Weights of a small transformer language model: vocabulary 877.
MLP neurons of a small language model. Each row is named by its layer, matrix (gate and up: input weights) and neuron, and shows model dimensions 48-111. Each number is 128 + 24 x the weight over its row's rms, rounded and kept within 0 to 255. A neuron's up and down rows have the sign that makes its largest values positive.
After each neuron's rows, "fires on" lists the tokens most often at its 100 highest values on Wikipedia text that the model never trained on; "fires after" lists the tokens most often just before its 100 highest values on Wikipedia text that the model never trained on.

L4.gate313 [ 90 115 123 114 166 117 189 113 108 132 102  74 110 181 114 127 125 131  98 186 141 113 111 116 129 171 135 105 106 136 141 135 162  95 150 107 115 167 155 114 108 118 117 140 105 166 149 121 124 117 157 133  98 109 139 103  91 135 138 131  93 147 136 131]
L4.up313 [150 112 117 130 113  59  70 166 101 122 124 128  98 186 132 141 145  87  96 108 124 156 102 148 137 164 114  98 174 116 147 126 159 103 138 121 152 108 103 114 137  94 140 106 146  99  97 114 189  84 119 118  90 116 130 153 162 143 122 111 111 127 176 146]
fires on: "u", "or", "r"
fires after: " g", " b", " G", "ang", "b"

L4.gate155 [160 131 125 122 152 124 143 116 117 103 115 198 104 128 181 143 160  91  74 124 121 151 121 107 145 144 131 142  75 114 109  96 135 155 157  92 109 165 123  96 142 122 147 162 117  70 116 131 125 137 167 114 131 135 163  72 101 116 129 131 113 123 103 102]
L4.up155 [114 127 106 151 109 130 122 100 115 167 150 130 101 127 109 118 120 157  86 173 123 181 154 115 108 153 141 157 114 131 168 122 130 123 170 126 128 118 124 152 149 113 136 168 119 127 131 137 152 146 124  69  84 105 143 114 114 117 131 107 117 132 134 107]
fires on: " not", "ed", "t", "en", "ac", "x"
fires after: " ne", " un", " re", " was", "e", " de"

L4.gate87 [ 95 155 134 115 123 115 115 156 138 151  88 120 141 141 154 125 101  98 129 177 118 118 136 161 147 113 121 118  90  92 171 150 153 148 146  86 127 132 130 136 100 149 121 166 111 110 119 131 151 151 144 135 136 121 146  80  75 109  91 142 106 169 152 121]
L4.up87 [125  86 150 111 141 118 126 127 123 105 120 117 135 127 102  87 108 105 136 118 121  84  84 134 170  94 133 133 114 142 125 156 156 146 127 138 131 110 109 105  71 179 123  95 148 108 171 117 147 122 153 124 126 134 139  97 143 111 123 165 149 120 130 144]
fires on: "ed", "ing", "t", "ld", "ow", "on"
fires after: " serv", " play", "rit", " he", " w"

L4.gate60 [143 104 128 126 135 181 124 165 126 165 179 139 107 129 151 116 137 122 106 168 154 182 123 106 144 107 117 131 140 191  96 157 198 141  85 106 139 114 155  80 112 148 119 148 121 104  84 152 112  94  87 127 141  86 122 132 107 103 128 107  92 167  82 118]
L4.up60 [101 146 110 160 132 122 135 145 160 188 160 116 134 152 138 190 142  90 138 152 134 137 154 109 109 117 102 137 115 107 172 117 152 120 154 103 147 164 117 150 124 157 158 150 112  97 107  97 162 116 112 130 131 139 122 131 122 135 118 140  81  91 102 135]
fires on: "ol", "ic", "qu", "ac", "en"
fires after: " re", " ev", " off", "v"

L4.gate241 [128 104 121 142 118 122 126 148 117  96 107  99  88 120 142 118 125 147 129 142  74 129 165 153 144 144 107 115 126 126 164 115 111 117 108  52 175 130 130 178 150  91  98 148  96 125 162 109 173 104 123  86 133 146 130 145 125  93  95 126 140 140 138 147]
L4.up241 [121  94 114 151 113 156 118 124 148  70 139 128 135 138 154 109 170  92 157 112 123 148 132 156 175 129 104  99 171 114 162 104 118 132 107 122 123 166 194 160  99  94 128 152 113 149 150 137 181  83 110 127 111 141 103 132  95 126 184 143 152 101 119 145]
fires on: "ar", "an", "al", "le", "m", "ang"
fires after: " Ch", "h", " ch", " Sh", " H", "am"

L4.gate24 [107 101 131 145 153  96 117 136 118 118 117 163  89  78 117 146 179 108 146 124 149 147 131 131 111 126 131 115  74 110  81 105 101 153 178  91 131  89 145  85 169 127 174 167 136 138 146 130 106 170 124 148 124 154 142 139 102 156 129 169 139 111  99 112]
L4.up24 [142 158 123  88 118 148 109 152 110 126 158  87 120 145 141 133 155 136 113 121  97 162 143 120  39  95 114  65 126 124 121 110  63 166 121  98 152 136  86 148 134 114 132 122 116 132  99  84 152 100 123 146 140 104 111 146 112 135 121 128 102 137 105  98]
fires on: ",", "hen", "ow", "here"
fires after: " w", " h", "ver", "le", "W", " W"

L4.gate33 [137 113 132 115 114 155 150 167 139 154 129 142 144 160 166 101 126 117 127 122 127 130 133 119 121 107 180 126 121 131  87 121 120 127 130 130 151 150 103 143  61 138 129 160 163 118 148 132 121 113 142 148 161 121 143 106 123 141 117 146 107 163  95 103]
L4.up33 [119 130 148 120 150 125 100 148 140 164 131  95 151  99 138 119 121 154  97 187 143  82 149 114 119 180 127 142 184 142 164 119 109 155 111 145 136  72 129  92 122 129 134 152 166 162 105 126 122 106 110 126 132 138 125 144 117 113 145 143 160 130 113 128]
fires on: "op", "n", "ish", "ot", "ain", "oy"
fires after: "over", "vel", "l", "rom", "el", "t"

L4.gate188 [113 143 153 100 109 132 141 124 135 174 112 181 154 120 123 120 146 120 128 138 122  81  91 140 153 178 123 127 130 144 139 155  96 138 110  76 148 134 163  83 146 132 145 132 130 130 125 130 157 125  95 101 147 121 152 113 137  97 163 160 125 127 123 184]
L4.up188 [106 137 146 146 150 135  94 136  65 135  85 126  97 150  77  93 118 152 144  94 153 131 114  69 159 109 142 157 134 130 121 168 124 154 143  95 178 110 114 121  86 121 145 102 106 158 142 138 120 126  80 115 112 144 109  98 119 123 129 116 112 163 127 104]
fires on: "ec", " |", "r", "d", "iam"
fires after: " ", "ff", " comp", "arl"